Weights of a small transformer language model: MLP 1024 GELU.
MLP neurons of a small language model. Each row is named by its layer, matrix (up: input weights) and neuron, and shows model dimensions 160-255. Each number is 200 + 20 x the weight over its row's rms, rounded and kept within 0 to 999.
A block is one neuron, or neurons of one layer that tend to fire together. After each block is what it responds to, as a language model described it from the Wikipedia text at the highest values.

L5.up955,232,206,183,195,222,215,182,193,194,179,215,187,212,182,216,192,165,191,225,190,194,227,228,172,198,136,189,180,205,189,215,176,200,209,216,176,207,184,175,232,245,224,177,162,221,176,218,194,200,212,196,184,230,256,210,199,226,211,219,180,184,170,217,228,197,220,188,228,195,212,220,190,184,195,176,213,187,182,218,179,191,174,206,225,227,204,207,176,184,223,197,182,225,216,185,179
Suffixes inside proper-name titles. Final word pieces completing a capitalized word inside organization, award, work or place names, e.g. Psychological Sc-ience, Civil Avi-ation, Rossby Res-earch Medal.

L2.up63,196,223,213,216,179,177,192,183,192,193,202,194,185,198,207,194,188,237,176,187,191,229,229,197,204,202,193,202,228,174,157,225,207,201,209,188,170,217,169,208,206,216,197,183,164,197,180,198,202,207,209,205,188,218,185,191,214,202,167,199,212,174,178,196,206,233,195,195,225,174,225,177,182,236,182,229,167,195,195,222,224,221,205,223,206,220,185,257,215,187,162,168,202,183,207,198
L2.up218,185,192,191,219,183,193,195,173,182,165,192,159,206,235,246,205,192,217,192,190,196,182,214,207,202,195,190,238,195,197,180,231,166,205,223,187,192,201,193,209,207,223,187,196,196,208,227,162,190,196,205,210,246,226,209,177,178,151,227,171,218,186,212,197,213,185,233,186,201,200,216,188,189,226,191,231,187,170,198,198,221,193,179,202,221,208,185,238,201,217,212,171,205,198,216,196
L2.up819,190,200,254,222,229,184,221,217,182,201,189,181,204,198,213,255,184,241,208,185,162,190,202,197,192,189,206,217,201,213,208,193,210,215,200,186,191,194,231,202,228,239,224,199,188,246,169,175,196,208,209,212,213,231,204,187,191,244,217,182,208,175,206,190,196,213,194,204,193,202,200,196,220,197,207,229,186,236,181,217,199,235,167,183,200,196,189,199,195,220,199,156,192,204,197,180
L2.up960,211,188,212,187,240,210,216,231,198,240,202,180,213,192,185,225,202,216,219,173,151,159,216,220,187,219,197,182,180,195,194,243,161,187,198,218,188,194,231,210,213,192,197,213,181,250,161,181,189,223,203,207,187,212,234,193,216,221,180,189,204,203,228,213,206,188,222,199,193,191,178,177,213,197,185,202,194,203,182,202,225,207,204,211,195,206,203,198,208,200,184,195,194,209,151,183
Numbers in tables/lists. Number tokens, often the first digits of a larger figure, starting a table cell or field after a pipe, semicolon or month name, e.g. | 10 |, September 10, L105.

L2.up87,197,211,247,229,233,181,179,204,197,229,191,197,230,184,172,215,203,205,162,161,195,190,204,178,191,195,216,195,236,171,206,188,193,203,224,220,215,210,175,213,172,187,205,207,206,205,184,196,220,196,211,172,218,212,211,197,257,206,186,189,242,166,193,184,222,163,209,232,165,221,163,223,211,173,237,210,198,195,226,222,181,217,190,212,199,206,201,214,152,178,171,218,181,199,173,218
L2.up477,164,207,195,190,190,202,205,173,188,200,210,203,241,193,179,207,181,192,156,220,196,179,225,193,186,217,185,198,212,184,161,201,198,217,199,208,174,185,199,210,218,189,191,212,244,193,162,182,224,192,194,194,190,211,175,220,208,221,244,179,242,177,177,199,233,165,200,207,198,208,209,249,174,186,222,195,200,184,217,217,222,214,167,233,212,194,180,199,189,179,188,202,198,199,174,216
L2.up686,185,220,218,193,221,201,189,205,200,171,221,229,208,167,178,222,174,198,172,194,198,201,261,198,214,245,215,216,217,199,234,213,205,206,205,174,177,183,201,234,216,168,167,198,224,203,220,171,233,195,216,209,202,220,173,197,200,183,197,180,209,189,192,215,223,212,200,240,199,244,188,207,218,210,227,195,202,209,204,252,181,213,160,231,187,221,170,206,183,192,184,199,184,194,207,202
L2.up715,212,207,220,216,205,184,216,209,213,209,181,215,214,191,157,234,211,208,201,194,207,206,222,186,182,224,159,217,240,178,192,210,223,240,210,174,196,186,190,183,226,190,197,220,169,210,202,199,201,192,205,185,220,194,215,225,189,214,211,178,196,208,168,177,190,201,176,191,196,176,201,225,211,199,204,204,192,193,218,223,224,192,200,208,186,184,248,199,160,184,207,207,191,168,210,183
Predictable continuation fragments. Fragments whose continuation is nearly certain: "age of" in census boilerplate, "ai" inside Azerbaijan, and mid-word pieces like stud(ents), bro(ther).

L5.up610,203,196,199,255,208,186,194,174,182,209,199,225,197,206,182,194,172,183,175,207,209,219,196,212,184,165,166,199,201,177,222,205,180,199,231,225,168,169,185,202,215,199,184,168,212,213,214,199,214,207,206,203,219,180,232,201,197,204,198,185,207,219,172,233,198,202,199,204,177,217,191,228,181,195,218,205,196,211,207,199,205,232,186,195,225,188,238,205,194,205,189,212,236,194,194,205
Mid-word fragments and semicolons. Middle or ending word-piece tokens inside split words (Som-et-imes, Sa-und-ers, Vanc-ou-ver, min-ute), plus semicolons in abbreviation keys and table cells.

L2.up188,212,199,214,210,217,218,208,181,187,190,208,188,182,166,205,207,206,198,169,231,209,188,171,223,197,217,210,200,237,187,158,210,179,203,209,198,177,179,199,250,198,232,238,211,188,214,237,218,207,204,211,176,174,211,219,196,216,201,227,187,201,196,211,251,203,166,175,204,220,224,244,244,162,191,202,200,191,185,199,180,202,195,143,248,195,231,209,209,201,212,196,197,162,202,189,209
L2.up222,182,197,190,213,217,172,192,194,186,190,223,195,198,186,227,208,184,178,196,252,200,181,198,214,198,216,193,208,203,204,200,184,171,186,209,219,215,206,204,213,206,242,224,205,182,194,177,188,206,208,222,192,196,229,194,188,206,208,192,150,176,184,193,224,202,213,221,197,168,190,246,219,186,192,225,182,218,224,208,258,221,200,150,215,197,196,216,223,192,193,210,149,205,207,236,218
L2.up368,205,199,197,169,179,191,178,173,180,203,205,233,192,191,204,234,187,212,150,224,201,232,218,198,190,188,192,209,219,183,195,223,221,190,224,191,184,190,198,230,209,229,188,190,198,246,274,185,204,190,200,199,192,196,191,191,218,211,222,197,216,195,167,233,181,169,233,240,202,226,204,156,187,182,226,239,183,208,201,203,195,207,158,195,206,179,186,194,208,225,170,235,173,192,210,210
L2.up623,187,228,231,221,181,222,191,163,211,189,224,193,210,187,219,222,185,211,187,187,192,204,191,197,201,232,188,187,230,174,176,200,210,245,195,183,189,221,165,205,196,242,241,181,176,231,197,220,185,214,191,193,202,184,188,196,220,198,251,227,226,161,207,213,191,213,168,222,237,206,235,196,187,209,196,219,205,184,202,203,210,228,207,201,203,200,228,218,213,175,179,203,161,188,215,187
Word-completing suffixes. Final suffix pieces that finish a word split across tokens, mostly in biographical or institutional text, such as execut-ive, academ-ic, assist-ant, archit-ect, col-lege.

L5.up111,188,180,195,228,192,194,173,216,175,146,206,213,208,183,237,222,231,202,220,187,178,206,218,160,216,189,219,214,185,189,183,169,181,192,232,209,198,187,210,188,199,182,186,209,252,187,178,212,223,234,220,203,244,187,159,216,218,190,170,191,198,175,166,193,196,180,187,185,196,201,207,187,200,192,206,210,196,214,168,204,209,168,205,208,213,191,215,184,191,229,227,226,186,224,224,193
Pronoun-like word starts. Short word-initial pieces that look like pronouns but begin longer words, such as he in height, she in shear, o in opinion, n in ninth; also real he/she after commas.

L4.up31,190,180,203,197,194,200,180,192,207,209,210,220,185,192,201,206,223,214,187,210,189,198,228,225,185,195,171,207,193,209,222,233,210,188,210,208,209,205,187,202,186,189,219,196,183,178,236,195,183,184,216,224,195,209,217,190,196,225,254,193,190,220,204,216,184,191,222,205,233,238,204,174,206,167,214,208,161,209,201,225,182,181,164,210,230,196,218,177,174,210,214,206,205,208,219,195
L4.up344,248,215,202,211,206,204,181,183,210,198,239,164,175,182,168,214,178,180,172,219,204,174,216,181,196,240,223,198,192,192,209,231,198,195,219,237,175,173,194,213,185,210,216,179,224,220,205,197,171,218,212,187,207,178,190,209,217,223,185,192,197,223,207,215,221,190,204,218,227,194,200,221,199,175,188,170,212,226,211,202,160,182,172,237,197,208,221,191,196,166,210,202,209,229,171,187
L4.up453,187,196,195,213,179,212,173,200,209,176,227,155,203,209,207,206,204,228,197,220,198,235,197,181,196,234,182,179,224,183,220,192,183,196,184,193,153,195,172,201,169,214,212,172,176,216,223,203,179,182,208,190,251,189,209,213,213,223,224,181,220,201,196,216,229,217,188,190,209,195,219,209,182,187,179,185,197,217,207,217,198,213,213,245,231,221,206,209,203,200,220,217,198,222,181,191
L4.up826,225,190,221,229,176,208,212,181,189,198,204,200,204,194,220,217,178,235,166,238,179,221,223,181,202,227,194,180,185,187,201,202,209,222,203,224,184,168,199,191,198,207,188,160,206,215,202,183,242,214,184,191,172,199,198,219,210,207,190,179,242,177,204,202,188,207,216,197,202,245,186,244,230,237,236,205,212,197,188,192,229,202,171,223,206,215,209,221,192,184,232,217,177,216,188,212
Mid-word subword fragments. Short word-piece tokens inside a longer word, after its opening pieces and before its end, as in Color-ad-o, bac-hel-or, Vol-um-e, Camp-b-ell.

L4.up513,170,206,214,216,172,185,180,176,186,181,207,153,218,189,203,210,218,207,192,197,204,202,212,156,208,211,185,193,177,212,229,180,210,198,213,214,224,173,185,187,182,231,206,189,243,217,188,197,189,214,180,174,220,184,228,198,223,222,175,187,182,182,197,184,219,248,201,219,199,206,218,201,180,193,232,185,217,176,200,215,182,196,159,184,204,222,220,191,201,171,220,177,198,203,193,187
L4.up553,177,176,231,203,213,225,185,209,164,193,222,189,189,198,219,222,188,211,198,187,212,184,199,201,224,179,185,205,192,212,195,191,212,194,170,185,194,187,203,214,238,214,177,221,224,206,200,173,203,211,219,194,200,187,199,194,216,193,190,201,181,188,227,181,219,201,173,198,194,238,176,186,188,205,197,169,221,162,193,199,165,187,179,198,234,235,207,197,212,178,170,143,190,173,185,191
L4.up845,216,251,209,181,168,220,179,167,175,182,222,197,192,189,197,188,187,188,178,205,195,215,220,191,206,200,147,178,189,201,227,229,224,228,234,206,199,177,208,204,166,213,205,165,237,211,191,203,192,212,193,230,233,217,212,214,215,214,228,218,183,173,202,217,211,207,191,210,246,209,168,196,152,172,213,168,230,174,184,221,207,228,202,215,197,196,213,191,215,197,230,203,234,190,227,166
L4.up971,186,191,227,198,230,210,187,188,184,170,213,175,201,207,200,202,197,201,191,218,197,192,190,189,222,219,187,241,182,197,191,171,157,188,213,209,190,186,214,174,186,217,207,202,227,230,202,204,195,190,174,201,199,209,216,218,217,211,173,182,184,185,211,175,243,228,225,202,191,218,195,198,219,191,194,174,204,179,185,173,178,204,189,223,198,220,239,199,194,164,175,184,187,204,198,183
Inside personal names. Word pieces inside a proper name right after its first letter or two, mostly given names: the period after an initial (E., A.), Al-an, Br-ian, al- in Arabic names.

L2.up575,222,192,199,195,159,192,192,199,146,247,215,221,187,177,213,193,206,180,201,185,194,204,220,179,190,177,177,202,195,206,207,208,207,185,198,188,167,165,190,194,180,208,213,210,226,200,203,216,165,212,221,180,208,205,168,174,208,187,200,230,187,224,205,205,202,212,222,239,198,177,216,168,209,213,199,240,196,199,190,195,157,213,184,194,206,210,203,218,207,191,167,185,208,190,209,213
L2.up676,205,163,219,199,204,213,193,221,159,217,209,200,198,219,241,224,183,232,181,192,179,212,215,187,164,195,200,235,191,180,193,237,177,217,218,206,178,190,237,194,200,186,209,177,185,235,189,194,185,222,173,174,177,187,206,198,219,199,168,185,188,192,198,173,207,207,217,239,241,192,197,163,226,193,219,204,215,214,187,191,216,228,175,221,205,198,216,193,192,210,216,236,200,243,228,185
L2.up904,155,159,205,194,183,205,160,221,157,220,206,211,208,199,202,189,209,205,202,207,199,174,202,176,219,207,208,197,186,203,193,210,171,192,189,219,190,155,175,201,184,217,208,203,194,219,196,218,226,207,163,190,213,209,206,180,196,189,168,176,169,179,219,214,199,188,225,224,183,176,207,218,225,199,210,179,185,220,195,196,221,203,184,193,227,194,234,189,181,207,168,169,213,226,213,186
L2.up1015,172,192,195,197,191,168,201,184,173,182,206,221,191,202,193,204,181,214,198,231,220,217,204,208,201,229,187,237,159,168,175,196,184,210,189,214,170,195,195,198,189,189,197,198,196,229,191,206,208,224,174,194,210,200,162,205,213,223,155,174,196,206,170,197,245,207,233,227,238,209,187,204,197,195,198,195,198,243,180,193,204,179,189,201,210,220,203,222,193,216,186,181,166,209,228,182
Mid-number and mid-word pieces. The first digit after a thousands comma in vote counts, attendances and incomes (652,733; 54,817), and second pieces inside words (Louis-ian-a, Cath-ol-ic).

L5.up188,200,165,197,204,222,196,198,165,176,192,175,207,212,247,186,179,191,206,196,242,198,216,181,227,160,200,182,210,218,194,174,222,186,240,204,200,187,203,231,202,219,192,183,196,192,202,201,184,190,189,185,203,237,197,177,190,212,176,169,199,192,206,182,198,222,206,203,207,198,211,169,215,194,178,212,192,203,179,179,224,187,246,169,184,178,188,227,204,195,220,206,176,194,214,188,191
Table header separators. Pipe separators in Wikipedia table header rows, such as after No, L or Minister, plus stray mid-word pieces in abbreviations, like Miss-ou-ri and CE-S-T.

L4.up102,164,190,191,168,206,211,230,234,179,214,183,177,189,234,170,216,208,176,208,200,205,184,228,188,208,162,161,228,204,186,184,217,182,179,193,224,207,184,180,191,204,202,220,216,180,231,218,191,197,201,205,189,215,201,182,217,242,225,175,206,183,192,233,191,235,200,223,234,215,175,181,195,204,218,204,232,179,177,213,230,188,215,220,192,164,221,203,248,201,236,186,219,184,218,174,190
L4.up526,174,194,222,232,215,187,188,198,187,225,198,199,205,228,188,214,205,199,190,179,194,199,192,185,202,197,195,205,161,191,194,203,190,189,226,141,210,216,187,192,263,185,207,191,222,255,207,205,190,196,200,181,196,209,176,201,192,202,185,185,189,178,184,244,195,195,209,177,238,197,201,192,210,245,173,216,207,211,172,192,186,190,214,188,193,199,194,217,174,212,198,214,196,219,202,200
L4.up702,194,192,198,235,175,199,188,202,175,189,177,211,202,218,223,215,221,216,177,193,175,196,188,185,191,195,218,205,152,212,207,199,196,183,218,156,200,192,143,194,228,185,226,207,198,213,187,197,162,232,226,161,202,204,189,191,213,206,195,163,182,215,216,235,220,186,196,209,221,182,227,188,200,214,226,225,186,223,199,176,206,225,191,219,180,218,209,226,203,178,220,232,179,195,222,181
L4.up748,192,186,207,218,187,189,182,214,193,173,212,167,227,229,232,203,198,180,183,204,203,162,218,199,197,216,201,187,189,198,201,169,191,202,234,180,192,196,193,199,260,176,180,205,211,232,207,194,164,190,222,198,200,222,174,193,192,209,169,180,199,194,205,235,215,201,183,185,236,211,190,183,209,203,192,214,190,209,167,218,215,218,181,187,197,241,215,217,186,200,183,218,205,227,226,203
Leading number digits. First digit token of a number in stats, tables and figures, often after a colon, pipe or verb, e.g. scoring 20, enrollment of 511, 128 MB.

L2.up152,187,202,189,224,185,211,213,206,170,240,225,229,222,206,186,206,185,192,158,196,201,203,252,186,198,187,192,219,196,217,199,215,197,204,228,173,193,194,197,206,207,212,183,194,199,184,188,202,210,224,208,193,226,225,161,176,202,198,168,200,216,253,186,185,189,208,204,219,217,220,204,211,217,235,209,224,203,216,162,166,189,256,190,209,209,252,170,201,204,202,184,194,167,215,206,200
L2.up354,223,226,190,207,185,236,206,214,134,193,237,239,235,180,207,210,226,173,181,200,209,182,215,205,188,176,193,219,220,205,160,209,248,208,221,166,196,163,224,194,173,182,205,209,213,201,176,190,215,209,197,174,158,191,224,191,190,216,176,217,205,200,221,239,198,211,232,203,224,209,194,204,189,203,185,205,208,227,199,196,184,164,180,184,193,184,206,216,193,196,163,179,215,207,192,160
L2.up847,209,155,192,204,226,205,163,175,175,220,201,189,244,205,197,195,223,194,198,184,209,233,212,189,191,180,200,179,219,199,196,209,234,191,184,206,200,204,201,198,217,222,200,217,213,212,222,205,222,223,223,173,227,204,215,227,229,214,194,192,205,212,209,196,205,176,209,181,198,179,179,181,233,220,202,213,188,210,191,227,176,190,212,178,170,192,206,178,207,216,176,181,203,185,200,155
L2.up875,222,197,202,199,226,175,168,188,208,209,189,193,215,182,191,179,233,213,220,205,204,200,213,172,215,219,192,188,211,197,136,216,221,194,205,197,159,215,176,198,212,192,156,195,230,220,232,192,214,227,213,157,201,187,189,193,243,215,196,179,206,207,153,232,201,182,189,217,217,216,175,207,222,183,195,212,232,206,197,198,155,198,194,213,162,232,192,188,193,210,213,203,220,211,197,193
Biographical third-person pronouns. Personal pronouns He, His, She, her that begin a new sentence about a person in biographies, especially after birth or career details, e.g. "was born in Charleston.' His' parents".

L4.up237,218,200,196,224,215,179,200,194,194,151,233,163,211,201,211,189,203,168,178,169,192,197,203,184,228,203,203,202,189,195,153,217,212,240,166,218,218,180,206,210,217,224,164,181,197,222,182,201,156,229,219,162,223,254,213,263,220,190,204,186,168,203,221,226,221,198,183,182,187,202,224,207,212,193,213,211,192,182,228,183,188,205,160,250,191,180,185,186,199,217,188,204,201,199,223,218
L4.up366,227,182,194,179,218,215,201,205,195,208,195,177,186,194,215,199,225,203,192,183,199,210,220,178,218,190,204,189,214,187,178,184,184,205,202,199,190,203,206,193,206,231,171,198,231,188,215,200,211,218,221,207,209,185,226,184,209,205,212,163,184,199,201,221,234,225,214,197,191,178,196,196,140,206,194,221,197,171,195,184,202,201,174,182,221,198,202,204,182,205,201,149,184,187,187,198
L4.up689,211,207,187,208,207,225,196,152,165,161,223,212,208,192,203,193,207,205,185,178,192,199,197,205,154,199,200,219,219,190,168,190,217,227,225,201,207,184,202,222,205,219,206,176,196,204,218,223,201,212,205,190,194,209,201,235,217,206,187,217,199,183,185,210,187,201,150,207,209,196,217,190,185,197,171,204,210,186,169,203,182,165,181,190,233,191,194,234,168,206,196,199,224,208,187,182
L4.up799,188,192,206,212,190,206,198,188,175,183,187,148,224,188,191,181,199,196,192,227,186,161,199,185,182,186,209,188,215,179,198,163,214,231,226,178,213,194,195,206,211,222,184,180,205,186,182,212,231,219,215,212,233,193,193,208,232,198,206,179,206,191,222,194,248,206,165,231,193,193,255,178,164,192,199,217,194,184,207,205,212,184,203,191,187,206,233,211,195,197,193,179,189,205,196,210
Noun-completing word endings. Final word pieces that finish a common noun split into subword tokens, such as Cemeter-y, indust-ry, Commend-ation, Comp-any, mov-ement.

L4.up165,207,180,211,216,209,221,228,194,182,194,171,177,205,184,205,208,217,212,191,211,219,210,238,182,199,203,200,215,171,154,203,182,212,202,220,235,198,169,210,179,241,177,157,232,254,198,208,148,169,196,209,215,192,211,209,222,202,220,194,188,206,199,205,218,169,238,200,210,219,210,185,164,198,203,206,207,205,219,197,189,209,184,201,218,167,194,195,215,172,202,222,228,178,223,200,206
L4.up570,200,187,198,194,189,162,168,184,201,179,215,214,240,187,218,223,198,225,209,179,204,219,229,175,210,187,207,228,174,204,215,163,191,211,219,204,202,177,180,182,229,175,198,199,234,202,190,192,178,225,209,225,210,188,188,205,217,193,189,170,201,196,212,220,211,245,193,206,180,206,209,208,177,192,200,223,159,201,192,219,228,239,179,203,182,202,206,196,185,199,225,199,171,234,239,206
L4.up871,210,181,249,202,184,205,201,213,210,224,224,194,198,177,211,195,214,160,188,207,191,207,193,189,208,213,196,194,192,160,195,153,214,230,169,189,203,184,236,182,199,220,203,189,188,207,198,202,217,219,174,169,196,201,188,211,207,190,194,175,199,179,180,233,227,223,167,199,213,182,204,207,212,149,197,198,217,203,183,214,217,202,173,195,198,205,198,192,207,197,188,194,188,246,218,210
L4.up927,182,203,219,188,168,201,147,211,171,227,169,189,182,194,238,189,252,158,196,222,197,192,207,177,189,202,208,235,178,192,209,202,194,186,205,219,210,190,229,184,193,183,207,208,220,186,195,219,188,203,210,207,226,191,177,199,215,205,197,205,158,206,176,214,195,187,224,245,232,192,183,172,179,180,201,196,205,205,184,199,228,190,210,192,206,202,202,191,211,196,192,184,193,236,179,186
Clause-subject pronouns. Subject pronouns he, she, they starting a new clause before its verb ("hoped he would", "said they were"), plus word-initial pieces such as he in heats/height and K-o in Japanese names.

L2.up140,210,167,200,205,190,186,197,148,210,197,217,157,169,211,210,201,198,195,195,225,161,218,179,202,186,204,170,187,204,129,190,190,216,183,207,224,182,202,201,215,180,215,228,212,210,228,189,206,165,204,193,202,229,188,198,209,225,219,193,216,202,193,182,188,216,196,182,189,224,183,225,165,192,170,211,201,191,241,206,207,206,206,211,228,221,210,224,215,196,189,179,193,203,205,195,181
L2.up292,189,195,207,187,203,194,186,184,204,188,205,203,189,237,193,196,190,215,211,246,161,229,186,192,178,209,166,188,214,199,180,191,225,192,146,223,196,191,233,225,223,229,225,186,170,205,199,169,175,211,160,201,224,192,200,250,198,212,202,208,230,175,209,220,247,177,205,188,209,230,225,187,191,189,168,220,183,214,173,165,190,175,218,226,175,197,199,217,182,160,198,180,145,233,184,169
L2.up667,188,203,248,241,220,196,180,180,206,198,219,202,188,187,222,211,168,185,184,244,186,197,212,214,201,221,199,207,212,189,229,205,235,200,205,190,189,176,200,219,194,209,203,199,202,220,214,168,212,180,166,171,231,182,203,194,216,174,155,186,180,198,169,194,210,196,213,189,250,199,171,253,209,142,193,193,206,197,197,197,198,211,198,199,217,268,251,197,210,181,222,172,209,236,185,201
L2.up865,204,175,197,223,188,188,209,179,193,189,203,193,194,200,191,207,232,170,220,231,181,197,238,177,197,215,191,218,189,188,180,205,191,184,192,192,207,189,211,234,217,248,184,161,184,213,165,197,173,218,195,180,211,227,218,176,221,189,188,165,224,202,205,213,208,210,191,201,163,196,239,211,205,242,180,185,178,213,187,205,216,250,176,193,235,230,225,245,178,184,193,194,208,192,189,205
Mid-word name pieces. Middle word-piece tokens inside multi-token proper names, mostly places and personal names, such as Ang-el-es, An-ton-io, Cal-if-ornia.

L5.up272,223,228,206,212,192,192,198,209,185,207,213,177,210,199,222,214,197,186,223,171,213,189,208,206,188,171,206,195,187,193,211,203,234,207,214,194,182,191,192,201,184,223,140,228,239,190,196,163,187,231,181,200,200,223,198,211,183,210,207,185,217,211,250,204,201,181,259,213,179,220,191,201,186,199,204,185,194,214,191,209,185,181,185,190,197,194,224,165,201,166,190,177,204,196,221,200
Mid-name word fragments. Inner sub-word pieces of proper names, mostly people's first or last names in lists, credits and rosters, e.g. E-ric, T-ro-y, McEl-ro-y, Mihal-ac-he; also fragments of place or brand names such as Bro-ok-field and Carne-g-ie.

L4.up141,234,221,194,169,209,201,191,172,194,165,242,192,216,202,194,203,214,177,182,197,160,218,178,162,202,197,187,209,238,163,195,183,220,221,183,238,220,182,216,230,193,177,211,204,203,183,208,171,217,195,219,191,204,204,188,190,226,199,167,193,185,218,212,187,185,185,232,206,189,236,209,212,208,214,215,171,201,179,169,164,188,153,191,187,181,204,216,194,181,188,190,233,216,220,231,187
L4.up335,200,187,217,204,203,172,210,211,176,182,211,195,246,193,181,196,229,191,226,197,179,193,197,200,174,212,193,197,223,203,209,209,231,188,219,217,216,163,203,199,248,200,177,199,243,225,220,150,220,210,171,173,178,176,227,206,211,178,209,171,222,231,225,194,219,170,177,214,174,223,165,224,193,200,214,179,185,207,187,188,170,194,207,191,182,183,230,209,164,206,176,187,208,187,202,185
L4.up980,216,240,188,224,196,194,193,162,182,195,249,206,241,196,191,233,209,219,175,196,188,205,195,188,185,178,200,230,225,196,207,222,210,207,204,255,212,228,213,216,204,170,195,188,206,213,214,193,184,213,202,159,186,246,233,233,200,225,228,203,226,244,217,209,191,184,212,214,172,185,238,222,164,212,214,191,167,232,157,246,222,194,161,198,226,224,235,217,164,187,195,199,194,205,215,168
L4.up1008,188,203,203,199,184,211,198,214,177,213,192,178,213,158,199,224,231,223,158,220,199,199,191,196,178,205,192,194,205,211,203,188,189,208,215,200,205,208,214,232,215,195,203,194,198,188,174,222,217,186,187,187,219,201,203,162,206,236,234,149,194,227,170,226,192,226,182,193,204,190,189,235,185,198,250,233,204,164,162,211,248,192,202,206,257,189,206,182,205,199,151,229,214,184,235,215
Mid-word fragments. Word-piece fragments inside a word split into pieces, especially "ro" in railroad, Broadway and bedroom, also "re" in stream and "ri" in Warriors.

L2.up32,196,184,187,200,194,213,158,192,170,187,210,210,219,152,220,199,202,176,198,215,185,162,215,194,182,242,229,218,194,223,181,188,202,178,236,212,206,197,200,213,231,179,204,209,232,212,174,179,224,237,201,212,197,195,203,175,210,225,176,193,186,189,249,221,196,232,214,195,199,214,222,163,225,226,221,194,188,195,178,200,201,209,202,201,211,195,170,215,210,210,224,196,182,219,185,193
L2.up504,197,226,192,190,206,192,185,188,173,211,211,195,219,168,176,230,216,177,200,205,211,183,209,191,178,223,187,200,187,188,197,185,221,183,240,185,189,199,189,233,229,256,169,213,182,209,199,197,195,249,229,171,182,184,166,189,233,208,192,156,183,208,219,236,189,205,185,207,196,191,183,189,209,227,220,229,220,170,209,213,196,181,196,222,187,235,193,230,204,212,207,181,196,179,190,189
L2.up629,228,224,197,203,208,197,168,155,200,222,189,240,188,194,234,199,245,215,210,202,196,173,234,200,180,168,208,188,162,202,202,207,218,172,218,192,197,204,178,211,227,211,196,203,219,197,249,209,174,212,195,184,202,208,169,197,236,193,195,192,176,208,213,201,227,200,179,246,193,210,214,197,208,213,183,242,194,188,150,206,225,189,211,200,187,196,199,232,181,184,188,206,220,221,214,213
L2.up995,204,206,187,226,185,160,190,225,171,191,190,229,232,206,256,203,190,184,186,192,199,176,220,186,183,210,196,196,176,153,195,191,201,187,228,181,181,201,217,177,217,179,201,199,224,213,202,163,196,229,210,201,176,208,156,182,227,224,198,189,203,205,235,202,219,207,195,202,194,190,215,185,207,227,210,201,200,217,214,182,225,197,230,195,214,216,179,253,196,202,191,213,205,196,195,186
Quantity words before plurals. Quantifiers and numbers that precede a plural noun, like numerous, several, many, two, few, and "of" in "one of"/"a number of".

L5.up757,181,186,205,225,209,203,187,203,186,170,237,168,222,201,204,180,211,184,190,220,216,203,192,201,203,209,213,203,195,215,165,209,174,212,201,190,185,204,249,185,206,212,197,203,248,225,186,200,214,203,210,209,187,184,218,177,206,224,191,166,209,187,215,250,216,225,220,208,212,229,237,208,245,187,207,199,210,183,234,197,175,229,164,195,215,227,205,193,197,174,174,181,211,199,160,191
Completed first names. Final piece of an English given name just before a surname, often split into word pieces, as in Bri-an, Cra-ig, Jud-ith, or whole James.

L5.up629,181,198,192,206,181,182,197,173,183,208,182,223,212,208,226,187,184,213,202,169,181,193,216,178,209,195,202,240,199,185,165,247,195,208,188,176,173,203,163,226,234,202,185,199,216,213,177,218,214,212,191,170,220,179,171,209,222,226,166,184,194,200,212,207,187,210,187,221,197,251,164,185,188,239,181,241,210,209,165,201,202,216,220,206,191,191,219,245,194,200,197,233,213,201,204,190
Continuations of numbers and quantities. Responds to digits inside multi-digit numbers (codes, scores, ISBNs, counts), and to "of" or units right after quantities: "100 of", "number of", "15000 sqft".